python train.py --tie_word_embeddings=true --init_std_down=0.0 --warmup_steps=201
MLP neurons of a small language model. Each row is named by its layer, matrix (up: input weights) and neuron, and shows model dimensions 144-207. Each number is 200 + 20 x the weight over its row's rms, rounded and kept within 0 to 999.
After each neuron's rows, "fires after" lists the tokens most often just before its 100 highest values on Wikipedia text that the model never trained on.

L7.up431,200,217,219,189,212,209,191,205,205,181,164,211,199,204,204,192,208,215,154,199,210,209,210,197,193,193,188,204,210,203,195,201,146,196,186,200,178,216,198,196,233,199,192,199,188,229,201,206,183,238,221,199,201,203,231,222,191,189,216,167,205,181,203,198
fires after: " V", " M", "v", " N", "M", " Ass"

L6.up493,186,206,194,180,218,196,228,241,184,213,206,204,192,195,197,182,167,211,155,192,197,189,175,222,218,196,184,217,194,209,182,203,216,203,222,217,163,223,220,204,210,204,208,183,202,204,206,201,176,224,222,201,210,191,188,215,208,217,240,223,227,202,192,232
fires after: " S", " s", "-", " M", " m", "re"

L6.up67,205,196,180,201,179,215,207,207,204,202,198,213,174,171,184,193,186,212,161,213,181,200,216,185,174,203,208,209,226,192,208,158,205,211,193,213,195,217,208,170,233,187,205,225,196,197,220,158,172,186,231,173,202,186,183,210,165,200,219,191,177,171,218,182
fires after: " f", " F", " s", " As", "s", " part"

L4.up624,204,220,220,203,187,154,194,223,210,211,186,233,192,184,210,169,177,217,180,209,202,193,210,193,177,204,216,231,214,225,215,173,188,220,235,208,183,220,219,177,232,214,188,192,179,211,188,168,163,193,221,156,198,184,238,214,242,218,214,204,199,184,207,179
fires after: " c", "C", " rec", " dec", " C", " trans"

L10.up947,210,205,171,209,191,175,186,193,172,223,169,198,216,197,214,204,210,202,205,198,232,197,223,201,202,212,187,174,231,202,238,186,232,243,217,216,185,159,207,151,197,197,210,173,189,203,178,190,227,166,213,216,191,190,197,243,237,199,194,173,220,188,196,211
fires after: " ", "6", "-", "8"

L7.up980,197,226,187,208,199,219,205,200,209,233,226,204,178,227,183,178,168,200,203,215,196,200,192,215,202,183,231,194,233,178,196,173,160,182,196,239,218,207,177,193,211,193,201,207,193,195,211,200,169,178,213,192,170,209,206,210,174,212,186,172,205,179,200,201
fires after: " one", "°", " e", " E", " M"

L10.up854,201,178,249,212,226,204,200,232,224,215,210,198,220,187,206,200,209,215,166,180,225,176,199,171,211,160,195,233,213,200,240,196,197,203,183,193,186,185,178,222,217,229,197,237,207,210,165,162,188,190,223,191,181,191,204,199,189,216,194,182,248,212,184,209
fires after: " ", ",", " the", "ate"

L4.up616,183,177,188,219,184,170,239,188,193,201,215,189,151,204,203,201,176,185,196,197,188,181,200,240,231,199,200,196,213,231,199,167,234,221,201,211,187,174,195,181,222,180,223,217,179,214,203,250,207,186,230,199,211,190,236,203,211,181,224,173,220,198,194,190
fires after: " ", "b", " r", " l", "R", " B"

L4.up398,266,210,215,191,205,224,192,231,200,224,198,192,233,240,201,185,178,205,174,208,202,221,178,223,145,204,186,184,217,179,225,189,211,198,195,207,188,192,205,161,232,189,205,217,216,214,197,221,201,164,206,190,203,201,205,240,190,192,181,206,192,167,219,182
fires after: " the", " ", " to", " In", " and"

L6.up50,231,195,166,197,232,223,197,197,201,212,174,230,169,196,193,201,197,181,176,212,232,208,216,221,214,213,207,224,195,201,225,189,221,223,216,208,195,175,203,218,217,181,205,187,200,211,176,197,196,198,223,190,209,191,188,189,221,197,207,188,196,195,230,176
fires after: " W", " w", " L", " B", "ent", " H"

L4.up877,187,200,203,216,221,189,214,208,202,214,189,205,169,217,183,173,161,192,196,197,200,208,199,198,219,193,220,213,211,153,230,164,211,207,197,216,241,190,215,150,217,196,193,208,162,184,190,171,144,207,206,203,222,186,231,227,192,210,242,226,185,207,172,190
fires after: " in", " M", "M", " of", " A"

L4.up371,248,209,249,243,191,226,204,232,233,214,179,185,191,218,215,208,216,177,202,189,195,199,207,196,179,175,210,214,190,160,219,212,199,190,203,190,226,211,202,156,201,179,227,211,190,227,167,203,178,203,255,188,204,187,169,194,188,178,198,231,196,190,220,191
fires after: " the", ",", " (", ".", "I", " by"

L5.up575,213,210,188,172,196,212,219,219,209,200,173,210,195,204,211,210,200,232,220,236,215,230,193,209,188,158,196,248,227,164,199,193,177,221,244,184,188,214,209,190,191,212,189,211,187,182,150,184,189,194,168,223,191,203,212,188,225,198,232,197,217,189,187,221
fires after: "-", " cons", " e", " un", " E", "ons"

L6.up512,168,173,168,193,185,203,216,207,212,184,205,212,181,216,213,194,195,193,140,185,198,219,231,227,204,201,205,179,194,174,240,187,195,217,190,201,190,234,211,219,228,193,206,174,129,248,185,208,229,224,199,193,224,196,192,202,194,149,249,185,195,193,201,200
fires after: " L", " l", " Ab", " ", " B"

L7.up245,241,185,187,210,192,143,182,215,194,226,169,214,191,192,197,188,191,217,213,187,201,206,223,217,198,213,193,233,216,197,208,185,199,197,228,211,169,212,172,185,239,174,189,202,181,217,199,173,195,171,208,176,207,191,208,212,215,195,190,214,213,201,191,192
fires after: " A", " P", " C", " H", "S"

L6.up680,228,181,225,195,206,225,176,196,198,190,228,225,175,211,211,188,203,192,172,190,215,220,213,175,184,188,201,244,198,172,246,193,174,201,231,201,204,181,200,165,208,221,212,227,199,225,188,193,205,163,191,173,198,185,227,185,199,180,197,181,187,215,224,203
fires after: " C", " =", " the", ")", " ", " in"

L7.up265,202,173,188,198,192,197,184,185,179,184,201,227,200,246,215,223,180,184,179,196,219,216,211,189,202,248,222,210,203,171,202,182,195,227,210,201,192,195,184,175,252,210,193,197,212,215,207,195,183,185,224,185,203,159,217,179,195,203,217,210,216,202,229,216
fires after: " B", " d", " b", "B", " V", " D"

L4.up735,226,169,188,226,223,224,217,207,151,190,189,198,214,193,239,180,223,210,221,205,221,190,223,188,175,154,187,181,240,174,200,187,181,191,208,186,205,190,185,218,223,207,195,189,207,198,209,185,188,182,203,233,187,196,170,162,210,227,187,206,211,206,204,240
fires after: "0", "6", "7", "8", "|---|---|---|---"

L4.up184,204,221,190,208,201,186,200,231,211,215,204,184,156,211,225,202,214,227,173,181,204,186,204,217,187,215,224,171,200,206,227,236,225,190,209,224,191,223,197,208,208,165,193,190,191,200,191,192,195,188,234,169,195,201,200,227,171,216,211,221,180,218,201,226
fires after: " M", " m", "m", " inv"

L4.up39,216,165,246,192,210,199,190,211,178,230,176,212,175,198,191,179,183,208,175,206,192,206,192,236,210,216,220,227,218,215,203,222,209,213,203,236,237,209,195,181,200,199,173,170,193,173,223,173,212,173,216,184,221,185,230,187,210,228,185,206,170,199,216,181
fires after: " de", "o", "ro", "io", " Ro"

L6.up906,221,160,211,199,212,207,172,212,174,205,158,225,193,205,205,199,184,212,224,203,229,195,225,184,211,201,201,205,179,192,188,202,220,186,204,191,176,211,197,206,222,183,199,201,201,200,183,191,206,189,195,219,215,196,196,193,200,224,197,207,163,198,207,193
fires after: " f", "r", " tr", "inc", "c", " Tr"

L3.up404,239,188,197,230,223,204,214,211,170,217,193,220,161,211,182,188,179,214,206,176,222,179,244,190,201,175,221,227,198,184,231,230,222,234,194,212,198,205,174,192,230,184,188,178,197,234,157,181,199,197,216,185,214,197,185,210,195,243,224,207,183,197,212,190
fires after: ".", "\"", ").", "\"."

L6.up220,192,195,199,184,198,207,196,211,181,208,163,205,196,227,224,197,173,206,196,205,212,176,220,224,186,198,226,242,217,199,220,204,211,191,218,228,143,208,193,209,219,211,191,182,213,197,222,230,207,201,226,219,217,183,209,182,183,174,224,234,184,182,221,220
fires after: " S", " s", " G", " g", " m"

L4.up501,209,214,192,216,210,206,208,210,174,209,199,229,197,208,175,194,197,190,202,204,249,243,185,207,206,203,236,209,187,196,220,166,204,181,214,196,249,180,202,172,227,181,173,184,204,212,173,158,213,201,235,184,199,207,227,184,206,203,162,208,206,206,178,190
fires after: " (", " c", " ", ".", " E", " e"

L10.up506,191,210,165,220,183,217,231,215,232,204,222,233,185,207,188,201,196,204,170,206,209,205,210,227,211,182,191,201,207,167,204,203,201,171,200,201,204,186,188,195,193,245,171,196,165,207,250,197,216,219,238,160,221,180,199,182,217,202,208,202,222,207,204,172
fires after: " c", " pol", "==", " C", " =="

L4.up59,236,163,196,193,240,226,197,214,179,217,194,189,187,198,206,150,177,202,226,205,233,215,204,200,187,183,184,226,214,201,183,197,204,198,207,182,193,203,217,215,227,176,208,205,193,203,231,214,187,205,226,224,180,196,186,202,202,226,195,230,196,200,167,228
fires after: "6", "he", "0", "che", "7"

L4.up507,193,168,187,229,182,199,216,210,194,191,223,253,146,166,180,223,167,184,150,185,184,259,222,218,197,209,216,166,216,218,210,181,232,211,154,215,206,208,197,190,214,214,244,242,158,215,192,193,185,209,224,190,178,187,192,214,155,201,192,199,205,215,200,220
fires after: " In", "In", " At", " in", " of"

L3.up1021,224,198,194,241,216,209,216,205,177,205,199,218,174,240,198,178,174,225,206,179,222,178,227,184,200,172,223,205,200,157,237,208,202,222,212,213,206,221,192,190,207,186,217,199,196,248,148,185,188,205,206,176,188,204,188,207,194,213,218,215,187,214,204,185
fires after: ".", ")", " |", "\""

L4.up959,213,204,210,220,194,270,204,213,204,217,181,221,210,198,195,191,191,208,197,202,195,208,199,236,213,180,233,183,205,204,188,175,206,214,200,225,224,203,210,194,210,237,163,188,209,196,204,216,211,176,189,242,183,208,184,199,178,271,229,192,181,172,207,238
fires after: " pl", "istor", "st", "n", "ron"

L3.up333,184,185,187,234,206,193,196,209,201,196,203,201,169,216,180,245,185,177,182,208,218,161,213,240,221,178,170,222,206,195,175,196,214,194,253,212,181,218,196,186,200,196,224,183,190,233,197,214,166,196,190,201,190,188,202,214,185,207,219,204,218,168,195,196
fires after: " b", " B", " l", " d", " D", "1"

L6.up350,181,198,183,243,237,201,228,239,206,212,226,178,182,219,212,179,202,199,202,180,216,154,219,188,188,201,181,191,218,128,221,202,172,223,195,248,204,209,234,172,207,200,199,187,185,195,197,208,184,204,220,226,156,198,220,194,203,198,185,234,229,204,203,217
fires after: "-", " out", " sur", " re", " under", " sub"

L3.up617,223,194,174,219,199,217,203,206,159,211,217,221,168,195,202,198,187,227,205,179,200,189,240,195,190,197,228,205,196,173,221,206,184,231,206,224,221,214,177,194,206,208,215,202,202,255,152,184,200,197,200,181,178,184,197,195,163,210,221,215,174,219,219,150
fires after: ".", " |", ")"

L3.up303,231,192,198,183,169,194,182,222,212,205,193,179,216,231,193,215,190,189,174,172,168,213,212,190,166,196,175,212,229,193,226,179,232,208,189,220,185,174,194,178,207,166,201,236,198,202,136,196,221,174,250,163,181,203,154,199,205,155,201,175,198,186,194,226
fires after: " (", " \"", " ", "-"

L3.up674,185,201,198,206,192,193,216,192,179,186,219,202,168,213,177,201,189,205,194,206,226,195,208,211,197,186,208,205,207,193,195,183,188,205,208,213,221,191,203,187,245,176,227,176,175,214,173,230,196,195,207,222,184,203,201,197,169,165,225,202,199,183,203,178
fires after: " f", " F", " At", "f", " for", " "

L3.up679,225,200,175,212,204,203,234,190,219,210,204,196,168,195,206,228,183,219,174,188,227,194,216,204,202,192,244,212,191,215,190,203,190,203,220,239,249,181,225,190,232,208,232,210,215,218,224,179,159,163,187,171,203,194,203,181,202,234,182,225,184,156,221,196
fires after: " b", " t", " ch", " T", " ar"

L6.up960,199,217,188,222,214,211,236,241,180,222,183,196,217,202,194,170,192,193,239,197,179,212,220,186,221,220,233,227,215,189,210,169,229,216,208,207,193,197,203,160,184,157,205,217,192,195,187,160,207,196,210,180,261,243,226,199,203,225,195,177,207,197,234,213
fires after: " comp", " p", " ", " Pre", " Comp", " P"

L6.up818,207,166,186,205,212,211,244,235,175,188,189,226,194,205,219,192,176,220,205,184,193,178,216,202,200,226,217,230,220,181,208,177,171,208,205,208,188,208,189,174,228,173,202,153,196,223,202,152,199,216,227,197,217,169,242,193,204,209,197,171,166,188,169,234
fires after: " B", "b", "d", " d", " D", " Ab"

L10.up748,230,206,196,221,191,199,179,208,165,196,181,230,207,218,159,201,183,212,210,206,200,157,215,178,190,171,206,232,174,201,177,191,217,201,199,191,265,193,192,179,232,156,205,177,186,227,189,163,216,173,232,190,181,170,196,202,230,214,201,237,161,226,232,195
fires after: " |", " resp"

L3.up530,213,185,156,213,186,208,206,203,187,199,221,220,154,188,164,206,179,176,219,202,199,160,216,182,228,205,177,227,212,198,219,164,203,207,212,232,215,186,220,192,251,201,233,168,217,203,191,207,175,176,191,215,153,204,192,189,200,190,213,231,184,195,174,176
fires after: " f", " w", " st", " Le", " St", " F"

L7.up279,212,200,232,267,215,210,216,188,191,198,227,248,188,210,199,207,191,187,187,218,200,195,211,199,192,187,183,171,207,178,181,195,197,218,215,213,189,221,198,163,180,196,213,192,184,191,189,195,198,201,189,218,175,186,200,219,198,203,167,239,209,179,172,238
fires after: "-", " under", "er", "om", "em", " over"

L10.up867,215,199,180,213,203,214,212,172,166,196,197,251,166,173,174,194,170,226,158,266,216,182,200,182,217,218,179,198,191,193,197,195,231,205,194,205,198,214,199,180,186,226,244,204,214,221,210,187,236,200,203,189,204,218,215,197,206,194,179,198,229,211,181,189
fires after: "-", " St", "|", " /"

L5.up958,226,185,174,199,211,182,208,210,173,182,180,222,151,160,178,216,181,192,196,184,204,188,204,197,209,191,187,208,210,236,219,195,218,199,217,216,191,197,221,205,234,172,208,192,188,235,184,200,183,219,192,216,208,184,165,230,201,218,258,202,241,213,209,178
fires after: " st", " bro", " B", " St", " W"

L4.up154,200,190,185,197,199,209,197,207,214,234,188,189,149,196,178,213,186,180,182,194,179,215,214,179,184,240,238,177,212,214,255,190,227,229,198,227,190,225,250,151,213,193,226,216,210,208,182,220,161,192,218,190,207,206,181,214,199,196,227,217,231,200,205,199
fires after: " in", " In", " January", " April", " Con", " con"

L5.up432,212,186,212,216,215,175,220,234,199,222,184,197,222,168,199,174,177,232,197,193,220,194,220,205,178,199,209,224,225,222,214,172,208,190,216,236,177,225,177,215,234,199,164,193,185,209,223,219,192,230,240,182,191,167,219,175,235,200,196,191,185,187,160,183
fires after: " c", " C"

L3.up945,200,151,205,191,203,195,183,206,192,180,216,238,187,200,194,172,201,186,199,196,198,210,203,195,230,235,207,227,225,213,200,172,227,200,219,227,201,216,198,175,222,205,227,216,170,239,187,210,208,217,169,174,188,189,181,210,186,165,220,195,192,218,223,191
fires after: " b", "1", " B", "3", " l", "2"

L3.up539,203,183,180,220,179,195,241,245,177,203,190,222,174,167,236,208,188,161,201,210,212,218,214,191,221,189,210,195,227,217,165,180,183,241,227,215,221,191,211,203,237,182,176,222,228,198,192,198,145,173,207,221,206,168,227,166,177,217,201,221,180,186,195,188
fires after: " W", "h", " w", " Gu", " f", " g"

L7.up967,226,211,177,185,210,227,185,199,212,217,200,210,210,202,206,207,194,213,141,195,220,191,205,192,202,205,236,198,244,190,243,219,204,184,233,185,197,201,197,194,254,206,206,213,205,200,226,214,161,173,244,203,199,178,189,192,202,196,180,216,166,194,214,204
fires after: " ", " t"

L5.up189,212,189,205,216,206,230,199,201,160,232,225,231,224,162,145,186,202,202,215,197,182,206,259,204,171,215,207,202,197,195,204,194,238,204,191,183,226,230,230,146,205,219,222,202,202,213,169,169,209,214,212,189,180,154,204,213,198,221,226,220,216,235,208,212
fires after: " |", ")"

L3.up14,209,195,191,190,198,181,220,210,219,225,237,230,197,197,207,173,188,216,182,205,208,196,201,184,170,197,225,216,218,193,196,216,207,188,237,194,190,218,192,171,185,201,214,208,198,216,202,175,187,207,254,169,189,192,176,220,224,180,165,214,226,218,223,200
fires after: " c", " C", "ac", " P", " D", "pp"

L5.up460,220,185,191,202,228,188,231,182,223,233,184,190,216,199,227,187,198,182,188,239,196,222,210,233,211,214,224,243,220,194,194,187,195,223,230,206,212,219,214,226,208,180,189,188,182,213,205,187,194,151,214,207,203,171,198,211,173,226,205,212,194,202,154,170
fires after: "v", " Ed", " Alex", "im", "in"

L5.up374,197,208,173,185,229,192,211,205,194,218,208,206,159,224,213,235,201,215,190,223,189,226,200,247,188,162,204,186,214,184,184,249,246,221,219,216,191,191,223,221,185,198,198,200,193,216,194,209,181,214,203,186,188,191,204,196,211,193,212,206,164,196,217,208
fires after: " (", "-", "m", " m", " un"

L4.up1,212,164,200,213,181,194,210,212,171,220,195,198,204,199,173,224,200,201,213,223,205,173,210,194,194,221,203,229,205,209,197,180,225,200,207,227,218,214,216,187,236,218,211,197,189,239,166,225,221,201,208,200,202,211,223,213,217,185,214,205,216,178,188,179
fires after: "ol", " act", " H", "it", " h", " Hol"

L4.up174,193,188,207,186,162,227,205,224,241,194,205,185,168,176,199,178,215,241,219,213,210,211,230,200,179,203,203,245,193,163,241,167,206,198,222,219,214,224,215,159,218,205,190,180,200,203,213,180,209,194,233,155,226,186,244,209,203,209,197,205,219,193,226,186
fires after: " the", " pro", "C", " C", " c"

L4.up610,216,178,226,203,213,197,175,204,192,211,180,208,210,197,211,135,185,214,192,188,193,177,212,166,199,204,187,211,212,213,211,170,238,205,226,221,207,198,201,179,219,211,213,200,193,180,204,164,188,196,220,196,211,204,227,196,185,213,206,187,166,195,249,172
fires after: " ro", " de", " bro"

L7.up526,199,165,232,196,160,213,201,221,172,193,209,229,196,228,204,156,203,165,213,205,221,223,208,199,202,165,206,218,213,202,180,194,228,193,215,179,162,192,191,198,223,174,186,200,193,213,215,203,187,210,241,203,185,175,203,179,177,207,188,209,204,172,245,199
fires after: " g", "G", " G", "g", " b"

L3.up418,222,199,199,219,175,250,206,214,192,177,211,217,170,240,248,202,201,174,183,196,199,229,214,176,191,176,168,179,196,194,239,192,187,228,177,216,204,204,229,191,213,198,178,226,200,206,177,193,197,203,209,213,203,190,206,210,202,169,248,183,175,186,220,219
fires after: " l", " k", " L", "ud", " in", " be"

L3.up331,233,132,183,207,236,218,206,200,147,220,250,200,190,225,212,197,166,178,181,190,215,215,230,208,220,193,241,192,234,187,195,185,186,208,196,178,203,190,221,199,204,207,200,155,165,193,205,206,183,183,213,231,192,160,198,175,162,188,201,182,193,218,161,213
fires after: "7", " B", "6", "8", "h", "b"

L3.up67,184,199,207,209,192,199,223,198,193,194,208,237,176,200,194,160,214,206,206,183,194,175,189,198,183,165,231,186,193,183,220,199,194,220,208,207,186,181,211,163,259,216,221,218,173,201,204,179,190,209,198,188,207,189,183,237,219,176,220,205,232,202,187,181
fires after: " includ", " in", " of", " (", " f"

L10.up619,229,205,202,263,157,212,206,208,213,169,187,196,213,197,251,216,187,199,212,198,206,199,216,235,198,197,233,235,196,205,234,195,203,193,216,174,213,197,203,203,207,203,199,187,171,209,203,201,172,228,219,184,211,206,201,196,187,192,202,176,197,218,230,216
fires after: "1", ",", ".", " .", " "

L6.up766,211,177,200,222,191,172,198,229,194,205,211,224,217,200,201,213,210,170,197,178,227,235,240,176,192,212,181,191,190,159,205,210,166,211,212,176,161,203,192,185,243,202,221,165,191,228,235,193,245,225,207,209,180,199,207,188,193,165,210,199,220,199,191,207
fires after: "B", "em", ".", "h", " B", " p"

L11.up716,209,206,171,235,217,199,225,209,208,215,154,212,140,192,175,190,121,248,187,252,188,191,198,215,202,226,217,251,203,211,191,217,236,186,178,222,221,191,189,208,213,198,194,172,184,222,202,200,178,244,198,144,210,202,211,185,172,200,205,200,184,151,207,197
fires after: "-", " Pre", "|", " ass"

L7.up91,214,196,180,208,206,196,222,191,204,191,198,244,211,212,182,190,200,195,194,210,184,156,192,205,224,234,214,227,214,207,220,213,215,239,255,233,192,183,202,167,230,193,202,223,178,173,224,179,243,219,188,188,234,210,206,202,193,202,213,196,197,156,236,195
fires after: " P", " V", " p", " v", " C", "P"

L7.up791,216,237,231,234,168,210,190,213,198,239,183,216,187,195,180,207,203,176,177,202,199,189,229,238,150,176,215,194,219,215,243,202,207,168,207,221,215,224,198,172,212,178,191,174,196,199,194,186,177,223,226,208,192,192,192,184,190,214,180,189,205,195,223,203
fires after: " ", " |", ","

L5.up731,199,205,178,241,203,207,187,211,197,208,206,209,212,169,190,174,180,223,186,209,207,159,194,206,209,235,216,198,214,198,238,220,230,214,245,246,202,202,223,172,235,216,195,228,188,224,208,168,207,220,194,217,220,167,218,204,218,223,205,206,177,211,212,181
fires after: "c", " c", "ad", " C", ".", " P"

L4.up878,197,197,209,210,212,180,212,181,229,223,173,177,187,206,188,179,180,218,200,214,206,193,218,216,191,187,218,211,190,194,222,214,230,195,222,211,225,189,190,168,242,201,191,191,183,214,168,126,220,182,209,174,234,190,222,186,223,203,195,217,200,181,189,217
fires after: ".", " sup", " a", "\"", " c"

L4.up222,225,191,169,189,235,218,227,220,207,238,228,181,188,209,194,206,184,182,239,206,208,206,226,208,216,147,240,193,245,183,213,177,180,218,201,200,180,231,214,205,214,185,189,190,176,171,187,175,200,203,202,209,190,203,222,189,215,219,200,191,226,164,189,235
fires after: " E", "E"

L4.up336,208,179,222,177,171,215,175,201,213,220,173,211,195,216,185,218,204,203,231,205,226,191,221,196,206,189,195,202,194,180,184,164,216,204,202,215,218,197,220,187,236,232,212,210,193,204,223,204,232,213,202,209,197,199,212,178,204,205,226,175,216,192,201,200
fires after: " h", " th", " H", "th", " Mo", " ne"

L7.up674,205,214,198,252,174,201,180,200,208,218,197,216,194,227,207,197,188,206,189,190,205,231,227,194,185,224,209,196,205,180,203,166,202,224,205,238,206,197,225,191,213,191,208,169,176,209,197,192,230,229,201,187,179,215,174,226,171,152,217,173,222,169,216,171
fires after: " T", " Ch", " C", " ", " S", " B"

L11.up985,198,211,234,210,227,206,211,203,196,214,170,219,194,205,191,219,221,194,195,207,263,210,239,215,220,216,178,165,232,225,206,196,212,192,217,197,209,212,183,158,171,197,239,218,178,222,222,197,215,172,181,199,200,234,202,214,209,217,196,209,205,214,215,180
fires after: " ", "-", "2", " |", "\n\n", "7"

L4.up390,226,221,215,209,196,209,193,187,201,246,170,203,192,232,207,183,163,218,191,161,202,205,216,177,212,162,197,205,193,206,252,196,208,188,181,184,194,183,172,183,227,175,217,187,195,225,166,183,224,177,230,186,226,197,217,204,191,203,178,233,196,222,197,185
fires after: ".", ")", " |", "\""

L6.up901,198,202,188,174,185,217,212,228,215,189,195,194,207,199,200,170,213,243,180,176,205,193,188,197,194,218,207,204,180,185,195,179,205,162,205,198,201,189,190,186,216,175,210,209,201,163,230,199,160,190,232,181,176,181,200,185,179,201,192,197,198,177,197,191
fires after: " f", " F", "f", " ne", " e"

L4.up764,194,213,212,267,202,199,179,212,205,251,184,192,184,219,174,206,180,220,190,190,203,230,193,235,203,188,230,213,213,151,202,199,217,217,214,222,208,193,165,173,244,202,155,197,219,212,166,205,176,208,216,220,183,184,190,207,218,205,221,183,189,183,206,206
fires after: " ", " B", " a", " A", " M", "-"

L6.up324,192,209,207,183,207,237,241,213,191,221,218,175,208,175,182,182,204,191,210,208,199,199,200,199,203,196,185,234,206,200,205,207,228,214,183,201,198,184,205,203,214,190,189,205,205,190,235,221,185,191,223,207,186,164,160,162,187,156,233,197,190,193,200,188
fires after: " al", " inc", "em", "ir", " th"

L10.up309,205,240,212,186,183,228,182,232,216,195,208,191,202,185,220,180,190,205,184,191,223,204,228,155,203,217,234,207,220,188,210,202,213,186,218,196,179,193,212,180,236,204,215,195,219,233,217,184,192,166,193,179,210,229,178,188,187,197,195,184,191,180,180,269
fires after: " ", "-", "Y", "."

L4.up873,219,216,205,212,223,209,195,200,189,197,221,192,202,207,176,185,174,203,193,188,173,186,272,221,190,198,178,190,210,203,209,186,221,196,196,190,210,221,201,189,198,191,228,246,183,254,156,178,186,194,217,211,221,173,195,217,168,187,250,205,214,228,202,214
fires after: " ", " |", "1", "2"

L6.up852,206,191,186,194,180,212,224,213,203,238,211,193,156,148,237,209,176,196,198,195,233,187,217,185,157,194,210,172,193,197,187,185,184,209,228,214,207,208,189,219,226,152,165,206,212,211,188,212,194,175,229,232,214,179,221,222,208,226,207,209,189,182,173,192
fires after: " G", " W", " g", "h", "or", " y"

L3.up268,206,207,223,190,175,192,199,225,199,186,192,203,170,240,177,204,189,209,179,185,179,177,191,241,184,194,230,157,199,184,242,180,168,217,192,197,223,220,188,189,191,208,192,231,166,187,222,157,176,188,204,191,211,187,209,199,208,195,262,189,202,177,181,234
fires after: " M", " m", " of", " Z", " S"

L7.up851,229,201,220,191,207,208,199,181,227,238,193,189,165,175,199,153,144,212,206,196,210,222,224,210,201,210,211,216,209,194,232,169,207,199,223,215,172,182,170,170,190,200,200,187,180,211,200,191,194,192,200,203,221,193,212,213,198,245,231,197,209,202,219,214
fires after: " of", " in", " C", " O", " N", " A"

L3.up773,229,207,178,245,241,211,237,212,189,202,176,196,207,207,205,214,214,204,210,194,184,208,231,232,195,199,199,202,213,178,202,225,216,205,195,195,199,227,207,201,181,216,200,222,178,221,172,191,216,211,197,195,174,195,215,204,216,230,214,224,194,193,247,196
fires after: "\n", " |", ".", ")", " ex"

L7.up456,236,198,193,202,203,235,189,185,204,186,212,244,196,213,229,198,167,188,227,208,198,216,203,187,195,184,211,214,224,218,240,207,208,176,225,191,203,234,211,201,217,205,238,227,196,213,222,185,224,207,214,190,214,223,193,194,185,206,188,194,199,229,224,197
fires after: ",", " .", "."